Weights of a small transformer language model.
Size: 10 layers, width 160.
Architecture: learned positions, biases, tied embeddings.
Training: a variant of Muon for these matrices, 14100 steps.
MLP neurons of a small language model. Each row is named by its layer, matrix (up: input weights; down: output weights) and neuron, and shows model dimensions 16-143. Each number is 128 + 24 x the weight over its row's rms, rounded and kept within 0 to 255.
After each neuron's rows, "fires on" lists the tokens most often at its 100 highest values on Wikipedia text that the model never trained on.

L2.up540 [141  85 147 107 167 150 146 128 141  96 138  98 172  95 115 170 115 129 139 141 107 158 144 135 128 114 143 142  74 152 106 151 126 157 129 142 115 114 116 119 147 156 155 140 157 111 109 163 129 154 119  79 146 120 140 105  87 106 140 133 120  64 165  96 117 137 115 152 132 147 140 146 119 134 102 131 130 161 159 107 149 126 107 126 134 133 149 144 123 113 190 107 131 138 111 123 188 122 150 133 114 124 109 115 132 128 113 164 168 115 125 194 144 115 149 131 145 112 143 119 101 121 131  94  49 120 148 106]
L2.down540 [112 128 144 113  96  84 129 132 109 136  98 133 136 154  88 136 110 119 197 144 125 123 127 161 135 128  96  91 158 157 112 134 116  90 122 105 140 128 122 150 154  84 128 154 174 165 147 109 143 141 147 131  87 141  94 133 153  97 138 105 147 119  94 146 160 173 115 122 143 135 106 156  96 123 131  64 136 132 125 105 145 117 124 137 127 132 134 114 138 124 117 145  90 115 164 149 124  96 101 162 127 122 109  92  94  86 157 114 151 119 120 116 159 144 119 134 171 141 107 165 137 113 168 104 168 123 141 113]
fires on: "and", " that", " with", "the", "at", " as"

L2.up405 [133 137 111 147 123 136 137 123 147  73 130 105 120  71 138  96 140 152  99  99 134 122  82 118 145 124  70 123 131 144 115 143 111 167 121 163 132 152 127  85 151 123 118 159  92 153 104 149 165 146 106 137 144 141 154 136  98 108 136 132 115 118 130 112 125 116 131 106 174 108 112 146 126 178 108 168 124 124 123  92 110 133  78 152 121 142 131  76 126 135  95 166 152 163  88 125 159 117 127 100 139 121  93 104 132 142 146 116 117 116  89 133 139 166 132 126 125 123 167 105 110 174 143 122 116 150 107 194]
L2.down405 [184  79 109 105 163  85 183 128  75 157 156  98 123 128 131 144 109 135 134 132 156 126 135 127 104  94 127 147  76 141  87 123 140 121 154 155 191 116 148  98 137 138 112 119 128 142 148 117 107 112 130 102 135  83 165 155 101 165 136 129 160 144 117  99 142 109 121 115 137 170 119 158  84 103  88 125 148 124 123 160 145 113 132 119 104 115 148 138 111 163 125 132 162 143 134  98 171 156 138 114 135 152 146  80 119 159 136 157 138 127 131 143  95 157 130 129 149 140 116 119 128 144 146 118 182 120 111 152]
fires on: "f", " of", "y", "is", "ae"

L2.up195 [143  79 129 144 142  95  97 172 100 133 142  94 121 118 133 114  92 113 152 106  93 164 109 126 119  99 110 171 124 106 125 160  78 149 118 157  92 135 144 146 133 123 162  82  78 102 113 124 145 159 144 106 127 113 130 150 120 133 103  90 142 156 129  89 149 103 124 154 131  62 156 158 137 117 130 113 171 203 144 147 110 142 140  98 124 145 134 114  79 138 125 123 142 121  94 110 120 138 105 163 102 126  86 138 153 109 133 154 163 144  86 154 161 104 121 147 118 104 131 140 136 123 150 144 138  99 158 153]
L2.down195 [139 151 107 116 128 166 154  80 121 128 141 123 113 157 130 112 158 100 114 111 133 131  88 136 137 101 111 145 127 121  99 148 132 168 127 135 117 172 147 116  90 120 142 133 114 143 110 135 111 109 104 110 124  86 169  83 116  97 116  85 124 122 160 113 165 156 118 155 122 117 111 182 173  97  98 154 154 114 120 119 122 119 144 126 130 107 137 122 122 133 121 127 124 129 135 180 148  73 103 134 186 132 154 141 126  75 124 112 152 122 125 116 139 115 143 140 144 159 132 153 147  80 156 112  91 172 122 154]
fires on: "s", ",", " as", " that", " Mc", "eth"

L3.up398 [ 99 129 108 144 135  81 128 130 163 131 120 129 153 117 159 123 131 167 153 133 131 100 103 118 133 144 159 129 139 159 125 122 115 162 167 146  91 130 118 123 100  99 103 148 106 164 119 171 145  71 128 123 111 106 173 134 114 159 157 123 112 107 105 158  77 146 131 129 144 136 108 127 114 143 112 153 111 132 139 153 157 150 111 128  94  76  52  87 134 102 138 128 112 123 138 134 157 139 123 130 138 165 101 143 116 132 150 103 104 138 133  96 125 134 131 138  79 115 122  88 174  95  97 132 131 143 146 115]
L3.down398 [116 119 133 112 100 138 127 148 151 153 102 133  89 116 135 155 109 115 144  99 159 139 147 109 129 170  84 156 123 107 103  84 149 131 153 132 112 112 148 117 146 128 169 139 101 127 107 142 123 142 141 109 126 155 154  71 186  86 151  98 158  79 120 117 121 117 102 196 137 123 162  97 110 117 124 152 190 121  97 150 115 139  94 126 144 153 180 115 127 129  96 105  98 104 144 105 144 117 103 117 131 104 151 128 127 128 140 155 118  91  86 102 153 139 154  94 161 127 162 147 184 137 154 122  91 141 109 118]
fires on: "ass", "all", " Eng", "S", "ap", "/"

L2.up554 [145 174 101 142 169 124 142 112  94 144 132 105 140 100 134 133 155 119  96 129 176 143 154 134 139 153 135 117 147  99 138 140 120 142 118 105 137 150 114 133 143 139 127 142 154 130 111 104 145 151  99 127 135 123 128 129  71 108 130 194 111 124 134 136  97 146 142 126 119 104 174 143 120 165 120 121 128 119 154 152  96 117 102 120 168 123 126 126 141 107 167 102 129 170 115 151 126  90 181 128 130 106 120 162 119 148 144 128 124 143 146 145 112 142 124 123 136  91  89 134 106 151 113 181  93 140  77 131]
L2.down554 [136 127 127 155 164 178  73 114 141 145 180  84 113 145 100 110  93 150 104 149 129 111 130 128  91 142 145 126  95  92 183 130  98 115 102 113 159 118 144 113 147 108 110 138 147 140 144 143 134 103 148  91 110 124  90 104 169 117 133 130 180  98 139 132 133 139 118 113 160 145 129  84 163 135 128 139 127 154 124 154 163 138 136 140  85 129 135 115 109 109  92 112 144 176 116 163  70 133 117 139 146 131 111 131 140 140 168 109 136  91 111 176 137 146 138 119  99 148 144 158 164 115 123 113  91 119 117 140]
fires on: "h", " h", "b", "B"

L3.up508 [142 153 120 132 104 178 121 158 161 121 112 109 118 155 125 106 165 131 148 114 132 129 144  88 138 118  99 148 156 171 108 118 132 142  88 127 125  88 149 149 116 166 116 129 156  79 111 126 118  95  68  75 138 126 194 150 112 102 153 151 129 117  95 135 128 126 153 142 121 111 178 137 158 124 141 122 149 177 153  91 125 159 122  76  84 144 138  62 145 142 158 138  92 113 125  95  74 140 136 143 147 135 142 143 136 123 115 117 171 150  97 149 132 130 105 128 134 155 114 149 121 141 109 136 139 137 115 124]
L3.down508 [121 114 126 107 143 188 112 110  92 115 127 149  75 130 159 143 136 127  96 135 107 111 121 127 136  96 122 129 141  89 146 157 126 157 129  84 125  88 146 138 135 146 150 131 154  96 145 147 153  77 132 168  81 142 112 126 119  97 148  97 121  86 141 144 115 108 125  98 146 134 130 185 130 130  91 133 132 120  99 121 141  97 147 103 123 112 144 117 120 119  85 168 124 111 116 115 142 115 149  93 152 114 148 119 156 127 110 125 157 175 102 133 127 116 186 116 164 155 113 112 154 158 144 166 128  86 127 117]
fires on: " not", "ject", "apt", "ret", "ract", "ect"

L3.up133 [134 178 145 128 120  86 132  98 116 162 102 134 150 149 114 145 139 162 125 133 145 108 139 131  92 111 133 123 140  95 115 135 121 171 173 104  89 159  82  94 147 125 129 101 113  88 127 127 122  87 132 132 142  84  71  74 154 199  72 136 146 122 126 153 129  99 120 101 146 135 140 128 120 124  90 129 170  84 146 122 147  99 121 141 165 156 109 123 137 148 131 133 147 184 126 130 171 119 127 153 151 132 157  91 137 106 104 153 131 135 142 132 148 118 133 129 144  91 128 147 116  97  97 125  69 123  98 124]
L3.down133 [139  94 149 134 111 120 130 149 134 102 164 152 133 117 113 129 103 147 127 115 122 152  92 143 170 159 130 105 130 129  99 124 151 109  95 137 132 116 130  98 138 111 152 157 121 156 111  71 159 136 119 146  94 115 156 136 125 140 148 161  77 132 125 143 106 146  84 124 128  78  96 141 114  98 156 131 155 186 118 117 125 138 188 145 109 150 150 131 130  80 112 142 131  86 152 140 130 167 127  96 137 120 147 134 136 163 159  94 151 145 128 137 107 119 139  91 117 115 141 116 128 120 212 133 119  82 144 117]
fires on: "\n", " under", " After", " over", " by"

L2.up334 [142 123 131 151 132 108 134 161 146 154  98 136 114 170  93 151 116 127 130 103 169 126 158  88 156  75 187 126 131 103 135 223 130 153 166 129 121 149 170 130 158 109 136 119 149 119  99 112 114 119 182 147 132 105 145 113 140 116 147 141  97  80 121 128 138 135 133 127 105 144 141 129  68 156 132  87  94 111 126 124 106 109  70 123 123 133 135 124 113 116 109 111 154 164  82 127 117 182 117 111  89 149 137 101 130 115 117 122 118 134  92 134 119 119 140 153 112 111 129  97 123 123  97 119  89 141 109 139]
L2.down334 [116 125  72 126 135 138 109 175 144 113 107 119 138 182 146 124 111 105 151 136 130 149 150 112 166 131 129 111 122 118  88 116 172  99  93 153 127 112 122 125 149 114 134 103  97  65 124 109 146 145 175 132 118 154 135 122 168 118 129 136  98 121 128 136 136 166 101 102 110 108 139  91  77 188 115 135 102  99 120 137 127 151 103 159 106 138 126 138 169 134 160 162 135 135  88 150  95 138 125 144 139 126 139 127 131 128 142 122 108 132 124 109 150 122 153  88 137 105 123 104 186 148  85  50 139 143 151 128]
fires on: " •", " cy", " Form", "om", " film", "ram"

L3.up212 [154 126 136 139 144 155 113 149 171 133 154 114 145 142 118 128 103 155 167 155 124 133 132  89 151 125 121 138 121 164 144  93  81 132  71 138 140 109 124 124  67 148 109 153 140 125 151 106 107 104 103 133 135 143 101 130 136 105  97 138 110 173 109 133 119 115 113 152 169 133 140 152 187  98 163 151  98  80 135 150 105 116 137 129 116 105 155 119 162 105 126 116 141 162 109 132 123 116  99 178 122 157 103 130 145  94 119 116 157 165 124 144 101  94 129 148 160 112 110 112  99 107  62 162 123 103 144 131]
L3.down212 [126 115 169 151 139 151 110 135  93  95 144  62 134 179 173 139 136 101 145 137 109 129 117 116 130  81 108 130 125 164 136 136 121 109 179 130 127  97 130 116 129  97 130 136 131  91 113 121  92 124  93 139 148 123 121 174 126 116 125 113 132 110 146 113 139  87 127 106 125 106 107 133  70 122 118 138 147 143  96 140 175 149 159 129 104 130 118 108  98 171 133 112 162 129 183  88  93 114 108 143 160 121 152 136 158 155 128 133 144 126 126 176 139 157 180 158  94 135  83  99 117 114 125  96 150  58 138 112]
fires on: " be", " of", "ly", " b", "w", "ing"

L3.up436 [132 103 128 155 127 175 147 111 142 141 120 127 115 111  84 120 146 109  77 146 179 147 139 130 143 112 167 102 119 121 138 108 119 129 124 135 110 124  93 131 108 110 122 113 115 153 142 122 137 113 147 149 138 147 150  48 164  77 177 169 119 119 175 137 107 114 131 127 113 132 129 166 145  84 126 153  82 148  99 142 112  98 115 162 121 139 134 117 110  78 112 157 116 116  84 104 131 166 112 125 219 152 135 140 115  84 172 126 103 128 138 127 108 132 111 140 118 138 179 146 133 108 119 116 118 144 123 138]
L3.down436 [131 165 140  91  77 153 107 118  80 149 143 154 149 112 137  79  99 109 112 134  92 139 140 142 146 124  96 121 151 110 128 146 138 115  99 147 114 118 136 121 157 101 144  83 150 136 131 143 134 152 166 151 125 129 138 105 104 102 176 139 179 112  81 184 124 141 144 135 181 143 140 117 153 129 145 142 121  71 125 135 129 117 127 135 135 148  87 127 139 141 138  75 113  91 134 113 118 194 123 123 130 112 119 147 112 142 171 104 112  95 139 146 133 101 160  97 145 114 136 156 119 128 140  95 138 132 126  89]
fires on: "b", "od", "im", "it", "-", "if"

L4.up439 [130 110 109 114  94 111 134 106 141  74  89 157 146 115  99 152 147 107 142 127 145 130 112 126 124 136 151 167 148 161 143 150 126 161 132 140 121 110 140 149 122 165 118  72 123 114 121 109  97 145 125 136 121 116 125 151 112 115 134 136 126 100  84 135 144  98 123 137 145 131 120 107 119 144 151 152 147 128 161 153 104 128  85 105 168 137 122 141 156 152 172 104 133  52 131 202 120 148 103  86 136  86 155 144 120 104  82 125 157 151 130 123 117  98  93  86 157 155  68 133 142  94 160 107 109 139 136 118]
L4.down439 [103 120 111  96 133 111 138  93 141 127 126  99 156 113 142 130 118 168 155 137  69 155  83 111 108 125  74 129 124  70 127 128 129 111 113 139 147 118 104 124 148 150 128 163 125 127 145 137 151 114 149 165 161 134  88 113 104 124 173  92 171 167 157  78 153 115 190  88 118  93 124  84 100 122 141 154 148 139 106 113 126 146 142 143 131 106 148 124 146 102 140 138 134 165 108 138 124 108  94 112 146  79 120  88 126 117 127 161  98 106 121 111 159 158 113 118 129 154 123 137 102 129 144 135 146 134 166 123]
fires on: "it", "p", "mit", "im", "or"

L4.up62 [138 189  74 132 125 151 127  95 136  85 153 103 131 100 122 111 111 130  83 193 159 132 103 122 129 118 180 117 116  94 119 113 140 127  83 143 116  83 157 162 174 135 125 142 106 125 105  94 153 132 165 143 156 106 119 209 108  95 147 100 142 139 128 122 155 140 102 172 111 144 119 123 149 138 129 121 125 159 126 126 123 133 114 110 171 119 138 182 111 115  84 114 110 129 143 160 114 126 175  89 138 122 128  96 107 123 157 143 127 151 164 136 123 137 118  97 120 124 106 116 134 140 128 125 133 130 149 120]
L4.down62 [146 114 118 161  72 164 140 152 165 138 135 141 122 104 119 153 146 113 156  90 148 143 170  98 101 142 167 139 142 131 145 148 153 140 101 159 110 126  70 129  99 148 126 133 142 139 137 130 121  71 127 132  81 119 190 125 118  95 129 156 132  99 125  99 137 138 146 111 103  97 101 135 126 138 115  93 178 107 108 123 141 117 146 121 126 101 144 104 122 134 118  99 136 104  95 110 147 141 150 138 160 101 115 111 130 104 101 149 174 123 126  97  99 147 160 117 122 108 137 112  85 139 130  97 135 131 145 117]
fires on: "b", "ber", "ann", "et"

L3.up241 [120 122 144 142 117 120 130 143 130  81 114 128 111 177 119  91 133 166 142 129 175 110  74 108 136 136 167  95 122 158 122 143 124  94  87 182 111 126 114 111 138 154 131 169 123 140 141 128 127 118 162 124 174 124 101 125 145 156 152 105 173  94 114 117 150 127 133 155 116 154 135 130 136 158 109  92 166 110 139 134  83 189  97 101 126 126 119  97 168 124 125 153  84 139 146 126 131 141 101 158 150  93 125 196 154 157 143 125 135 139 154 115 149  87 116 118 107 123 120  87 110 122 149 151 125  95  95 103]
L3.down241 [145 132  88 126 133 127 154 149 156  89 153 122 113 136 131 115 141 101 129 135 127 124 141  97 116 144 148 105  97 136 127 138 132  92  74 187 114 137 147 181 127 112 122 145 142 101 106 125 149 137 146 118 158  91 103 207  79 138 131 154 102 133 159 146 113 116 143 106 138 125 142 159 155 111 119  85 124 129 159 128 120 133 125 134 109 118 107  89 130  89 138 160 189 120 151 145 136 172 125 167 169 100 126 155 119 132 130 132 107  95 109  91 105 125 164 125 105 122 169 142 138  92 117 205  91 137 127 138]
fires on: " [", "iz", " Website", " Y", " y"

L3.up112 [ 94 127 128 190 149 141 138 154 115 178 121 126 115 180 116 121 149 174 181 102 144 109 179 118 130 110 137 110 129 158 180 111 108 103 126 137 122 159 138 131 127  68 107 104 117 109 130 111 137 133 153 117 131 143 130  86 129 134 108 104 140 164 144 107 104 152 115 120 141  88  96 119 170 118 159 136 106 125 121 111  94  97  77 111 134 135 141  96 171  58 119 149 102 142 100 144 102 168 117 152 124  99 129 136 126 121 147 107 131 100 119 107 116 138 162  95 137 151 165 157 138 175 138 161 145  98 121 135]
L3.down112 [129 127 144 146 101  92 160 100 123 119 147 102 134 136  98 120 141 128  98 128 112 101  94 140 129 103  95  58 131 182 105 142 124 124 122 120 126 154  81 173 140 190 157  97 137 129 116 117 128 132 155 132 163 156 116 119 159 117 115 157 120 123 122 176 107 137 135 132 124  96 144 131 154 120  77  96 159 101 136  97 124 187 104 152 109 106 141 137 125  95 132 123 101 114 113 116 153 131 159 131 122 145 109 115 127 142 108 132  90 176 130 149 149 110 102 110 118 143 111 143 102 177 147  74 103 171 133 165]
fires on: " w", "w", "im", " of", "om", " /"

L3.up86 [107 137 125 129 113 153 132 104 150 128  88 134 124  99  40 124 109 100  97 161 114 124 116 107  99 100 148 144  81 136 129 147 112 157 121 134 130 162 149 131 134  74 110  95 143 137 162 138 112 134 157 118 116 162 155 103 141 217  78 149 129 116 109 127 126 165 125 190 120 137 111 147 144 106 137 131 148 110 132 175  78 150 144 137 153 105 110 129 102 138 103 163 111 117 136 118 153 126 110 129 191 121 141 114 132 107 119 166 162 115 107  88 109 120  88 135 150  85 154 147 109 139 140 128 128 132 144 129]
L3.down86 [106 138 108 101 124 165 139 133 153  90 150 138 144 111 150 150 109 123 114 110 155 113 167 138 149 113 145 107 109 129 143 127  90 120 101 137 111  94 166  90  85 113 164  94 143 133 124 124 154 126 125 147 122 151 127 163 114 149 114 123 149 129 173  93 161 145 135 148 141 107  90 123 147 101 119 107 182 121 105 107 131 120  90 141 167 116 136 134 127 114 142 127  79 105 151 124  97 169 156 140 136 141 140 127 134 164 112 127 107 147 151 135  96 108 169 169 145 134 161 123 135 153  92 148 126 137 122 160]
fires on: "if", "od", "f", "g", "ing", "ed"

L2.up9 [129 146 118 174 104 142 138  81 123 141 149 121 170 140 115 132 125 123 138 122 103 175 113 118 104 160 149 114 118 137 132 130 123 107 128 117  81 122 149 122 135 133 103  89 138 112 144 126 130 142 113 101 132 124 140 131 130 115 120  85  69 150 122 109 126 112 121 103 124 134 102 159 149 205 114 145 119 139 169 117 104 108  98  76  88 104 104 131 101 165 146 145 166 122 126 142  92 102 135 181  96 156 127 159  95 159 131 122 167 172 154 156  88 159 153 118 108 109 168 166 170 152 134 120 128 128 143 151]
L2.down9 [136 129 143 133 135 183 108 101 111 160 128  86 146 149 102 111 128 127 130 134 110 154 123  98 110 163 148 142 112 129  94 116 129 129  79  86 109 110 160 127 186 132 105  99 181 141 182 134 142 122 145 121 124 144  86  80 126 147 137 151  81 134 144 130 104 127 130 145 121 115 135 135 160 168 111 147 151 109 141 118 126  91 137 108 111 148 128 129 105 118 137  93 128 121 129 147 115  93 131 112 124 130 112 133 117 160 120 107 161  62 122 147 118 127 153  92  85 126  90 181 165 155  97 137 154 146 159 158]
fires on: "ch", " ch", " Sch", " arch"

L4.up246 [128 149 121 105 152 133 103 100 112 156  87 103 126 180 118 137 125 145  93 148 140 143 104 163  74 140 152 118 132  90 102 145 112 123 146 134 112 101 149 124  96 118 139 140  94 139 104  94  97 130 103 132 109 108 143 187 135  92 104  96 109 128 140  77 121 126 163 121  89  83 188 121 159 148 106 121 104 139 162 107 112 143 124 148 107 192 136 130  99 144 145 143 103 141 143 119 116 133 131 169 150 126 109 127 155 161 130 159 132 158 103 105 117 125 152 129 115 121 165 122  75 114 129 111 127 143 144 157]
L4.down246 [118  93 184  88  81 150 130 120 101 150 161 121 120 110 121 127 139 119 118 116 118 114  78 167 132 197 127 123 133 138 146  96 150 121 138 119 164 123 158 137 114 140 122 134 137  99 107 155 128 131 140 160 156 141 127 102 119 129  78 136  87 144 160 110 163 165 142 140 127 118  82  93 134 140 148 126 158 157 160 147 128 169 104 125 107 107 168 148 134  78 112 122 104 122 158 182 140 120 135  97 108 103 132 137 163 134 102 119 140 125  72 103 147  96 111 126 129 139 127 119 153  79 126 161 138 138 137  96]
fires on: " f", " comp", "ec", " ag", "ac", " p"

L3.up347 [107 138 129  97 113 137 117 166 118 165 104 120 104 148 132 126 131 108 125 150 188 125 127 128 131 126 137 130 157 111 115 108 113 142 108 144 100 149 120 110 113 104 122  89 124  93 197  86 149  77 174 117 125 111 127 153 147 142  86 140 154 154 130 140 103 134 166 110 110 124 145 112 133 137 118 115 113 145 111 128 171 131  80  97  92 160  97 111 132 144  91 124 101 145 133 133 124 128 170 134 181 102 176 137  73 100 111 161 165 128 155 163 133 165 114 158 149 115 127 130 123  98 122 136 120 120 116 148]
L3.down347 [124 109 171 100  91 133 119 127 147 178 110 137 128 146 152 142 141 121 163 127 136 106 140 136 108 150 119 136 120 127 143 136  96  96 147 117  56 160 106 108 159  88 153 150 130 121 147 123 106 111 113 126 127 146 119 113 182 148  99 115 126 127  85 151 105 141 135  93 149  81  95 148 132 144 116 139 128 115 127 156  93 122 150 147  73 117 175  92 130 145  95 194 141 119 128 142 118 159 114  75 116 143  94 115  86 168 144 129 156  83 147 126 111  94 120 135 136 122 134 168  91 132 163 168 114  92 110 174]
fires on: " Pr", "W", " Gu", "ew", " prov", "ess"

L4.up471 [173 104 148 146 109 103 120 130 100  99  95 121 162 130 135 110 163 135 109 106 122 136 134 117 142 101 164 120 106 155 137  86 153 158 200 143 154 121 108  95 119 113 130 104 107 110  94 113 125 109 104 133  87 112 149 122 115 164 113 125 167  99 117 126 130 110 134 148  91 129 114 110 155 134 150 164 108 118 168 136 116 113 116 107 102 142 119 127 113 149 190 140 116 155 106 129 181 105 117 142 125 120  90 158 130 135  93 138 138 130 142 169 123 123 111 119 107 128 144 130  99 159  92 143 139 129 136 131]
L4.down471 [147 152 124 107 143 143  61 136 131 119 101 140 159 168 178 164 162 130 108 152 106 113  98 109 109  93 132 125 126 114 169 139 155 151 121 113 140 157 122 125 155 145 114 111 142 101  89 114 100 166 145 117  79 163 146 101 112 124 100 152 133  98 143 140 165 170 133 115  78 160 155 112 122  99 131  90 130 106 152 168 117 148 122 119 121 168 114 120 119 143  99 138 145 152  83 158 114 123  96  86 130 153 131 149 112  84 141 137 118 163 145 134 123 116 146 128 142 144 164 140 133  97 162 109  93 138 103 159]
fires on: " |", "at", "id", "m", "ar", "v"

L3.up272 [123 172 124 123 135 147  76 117 138 135 166 139 113 116 109 168 113  93 112 122 109  89 137 109 145 124 108 151 129 150 134  87 108 207 191 105 131 140 103 131 125 127 146 126 111 136  96  89 128  82 120 111 140 121 164  98 104 108 135 103 100 102 112 120 179 133 130 149 156  69 118 144 112 144 132 121 143 129 161 157 114 110 173 119 151 123 129 103 130 155 180 116 128 155 159 165 150 145 128 123  86 146  76 134 159 164  97 119 118 142  89  84 122 122 144 128 108 108 148  93 117 122 156 121 172 123 116 144]
L3.down272 [125 141 122 129 116 106 157 150 130 140 139 197 167 144 157 141 133 121  73 130 127 129 175 139 115 185 119  68 134 132 126 117 142 119 123 136 138 117  79 119  96 146 134 158 164 142 103 121 175  78 112 129 113 171 125 161 181 132 109 133 113 114 144 110 173 137 139 131 130 121 155  91 109  96  98 116 144 105  86  93 145 132 132 170 118 146 112 113 135 115 108  96 155 127 129 120 115 134 115 106 152  86  93 138 102 108 129 121 136 111 110  95 153 146 152 119 163 159 153 155 124  83 160 122 143 114 186 116]
fires on: "ist", "et", " Mc", "uc", "od"

L2.up539 [125 121 151 135  92 108 141 126 119 106 159 100  81 121 105 124 117 142 170 129 128 131  67 144 119 161 177 107 101 157  99 103 113 176 146 128 150 121 165 139 105 140 126 127 143  91 128 131 136  94 120 151 144 161 123 121 169 106 136 137 101 106 116 122 111 101 156 141 132 151 146  99 107 118 138 120  94 130 140 134 151 137  92 139 149 132 125  93 146  87 112 118 118 132 139 155 125 165 123 150 125 141  97  96 181 147 140 136 129 118 175 123 130  94 183 122  99  93 160 101 126 140 116 127 110 113 194 123]
L2.down539 [175 112 156 117 125 121 140 118 161 147 167 121 164 112 121 124 136 113 139 142 142 125 178 131 142 152  85 113 139 133 154 138 136 102 113 178 165 146  97 107 136 141 138 105 114 162 104  96 158 111 151 142 117 102 154 110  84 172 118 111 134 117  58 139  95 119 182 128 123 121 121 117 176 135 136 131 156 139  78  87  82 114 148 118 112 153 147 118  92 144 161 160 135 135 154  93 160 164 128 148 122  88 141 116  96 116 125  83 134 100 153 120  98 119 116 128 161 107 140 110 153  97 120 155 138  83 110 154]
fires on: "N", "E", " Y", "S", " y", ","

L3.up532 [107 161 123 121  70 129 105 113 152 131 174 141 144 126 183 138 158 120 156 146 150 122 113  73 133 120 164 144 151 134 168 152 160 133 121 122 162 132 118 137  69 145 126 148 133 146 124 111 149 161 144 164  62  95 131 125 130 116 125 144 148  85 144 115 126 121 183  85 167 107 137 134 150 158 105 156 121 167  93 122 121 136 144 102 138 121  87 129 156 147 100 114 137 147 105 110 110 149 113 124 109 117  99 105 105 123 141 120 152 106 126 101 154 128 103 132 147 173 154 137 144  86 109 135 120 124 136 101]
L3.down532 [ 89 132 124 112 106 139  67 123  98 115 164 150 150 127  98 136 177 136 110 129 129 168 161 136 135 162 124 142 189 106 100 131 160 118 125  97 138 177 133  95 156 133 115  94 147 132 102 132 137 124 148 158 127 131  98 105 114 119 124 139 162 160 103 117  89 131 114 156 141 109 152 112 125  94 109 152 143 152 175 126 109  80 123 141 115 161 134 176 166 152 113 104  77 111 109 114 114  89 153  86 109 158 105 113 121  97 100 106 136 123 135 127 152 148 111  91 121 128 133 170 106 125 129 118 117 121 127 181]
fires on: "th", " long", " second", " early", "oul", " short"

L3.up289 [106 140  87 150 110 115 142 100 125 184 124 138 157 131  83 120 135 130 115 150 124 162  96 171 149 153 141 125 120 125 109 132  85 126 134 130  96 164 105 142 115 129 100 155 133 145 169 126 116 114 141 126 146 103 135  94 143 110  86 151 155 119 145 112 134 113 143 150 105 120 147 132 120 143 122 144  99 155 128 124 115 137 128 115 136 113 112 159 106 138 162 159  69 133 109 172 109 117  92 157 130 168  93  98 115  88 116 140 184 148 150 159 141 149 163 115 145 102 109 131 137 114 128 164  87 150 100 107]
L3.down289 [135 164 128 134 125 128 110 124 132  98  81 102  72 103 122 123  73 100 101 164 112 115  97 115 117 135 131 194 113 166 152 134 103 149 119 134 140 119 122 106 134  91 105 144 137  98 137 159 117 174 109 139 140 143 109 134 143 149 158 121 110 110 112 133 147 168 124 146 109 109 103 110  90 131 129 135 120 124 108 106 170 111 139 122  70 132 151 126 124 103 171  99 127 167 126 151 154 104 168 128 143 130 116 107 127  98 120 157 153  94 162 139 142 103 162 127 158 113 132 121 134 133  78 199 159  86 126 139]
fires on: " a", " ch", " h", "ch", "ing", "and"

L2.up435 [159 128 136 162 158 122 118 137 131 153 117 116 151 110 119 121 126 136  95 153 119 104 107 130 129 123 121 127 136 104 151 147 140 173 124 145  76 127 120 156 124 110 144 188  99 138 122 124 169 128 160 117 115 135 130 118 135 126 136 146 115 108 117 135 163 164 140 126 141 136 106 107 127 131 172  91 147 116 124 118 154 158 156 116 167 149 125 100 169 111 122 134  82 133 128 110 130 124  71  72 110 109 120 115 146  73 155 138 148 131 128 150 133 136 104 125 142  66 137  67 116 147 140 150 132 148 147 116]
L2.down435 [134 134 160 111 166 118 148 120 122 154 119 144 111 148 127  91 176 125 117 162  93 137  87 144 133 121  90 159 197 154 159 111 142 172 153 129 161 105 167 140 174 111 116 127 145 125 144 132 115 119 157 133  89 116 144 139 145 107  94 124 154 140 136 134 102 148 107 137 103 144 124 118 146 142 144 125 140 109 139 131 113 134 136 134 115 153 187 103 110 124 120 138 110 108 134 139  77 128  99 117  59 102 136  63 161 139 151 126 121  79 162 105  88 139 107 131  99  91 128 147 109 151 101 132 151 147 164 128]
fires on: " ann", " contin", " part", " appro", " con"

L3.up454 [149 143 106 124 138 125 117 192  79 109 161 158 146 147 150 109 115 145 167  87 138 111 142 131 144 132 112 126 115 123 158 128 150 120 139 147 107 173 139 142  94 121 124 123 152 121  75  94 109 135 118 143 133 115 117 127 105 135 124 171 169 142 119 170 144 116 135 149 108 156 112 168 124  86 116 174 164 101 156 129 138 151 141 118 113 105 104 134 129 130 112  97 151 134 117 145 123 150 149 130 118 113 183 123  81 117 122 130 161 126  77 130 122 113 116 131 128  56 123 111 128  78 121  88 144 162 106 128]
L3.down454 [120 125 148 131  95  69 121 132  90 127 119 164 142 125 197 121 152 132 130 139 116 121 133 135 136 126 119 106 144 117  88 125 167 130 158 148 100 118 163 120 174 136 134 112  77 116 123 128 101 150 126 107 142 109 138  81 148 101 133 130 141 123  78 141 159 147 153 126 112 111 146 133 105 118 105 120 150 135 114 178 150 122 133 165 127 107 124 145 140 100 112  88 154 123 118  77 126 175  88 183 123 145 134 117 140  98 162 119 146 134 115  98 120 131 124  98 144 112 130 158 170 149 150  91 150 163  92  70]
fires on: "\n", " Cont", "ult", "if", "iss"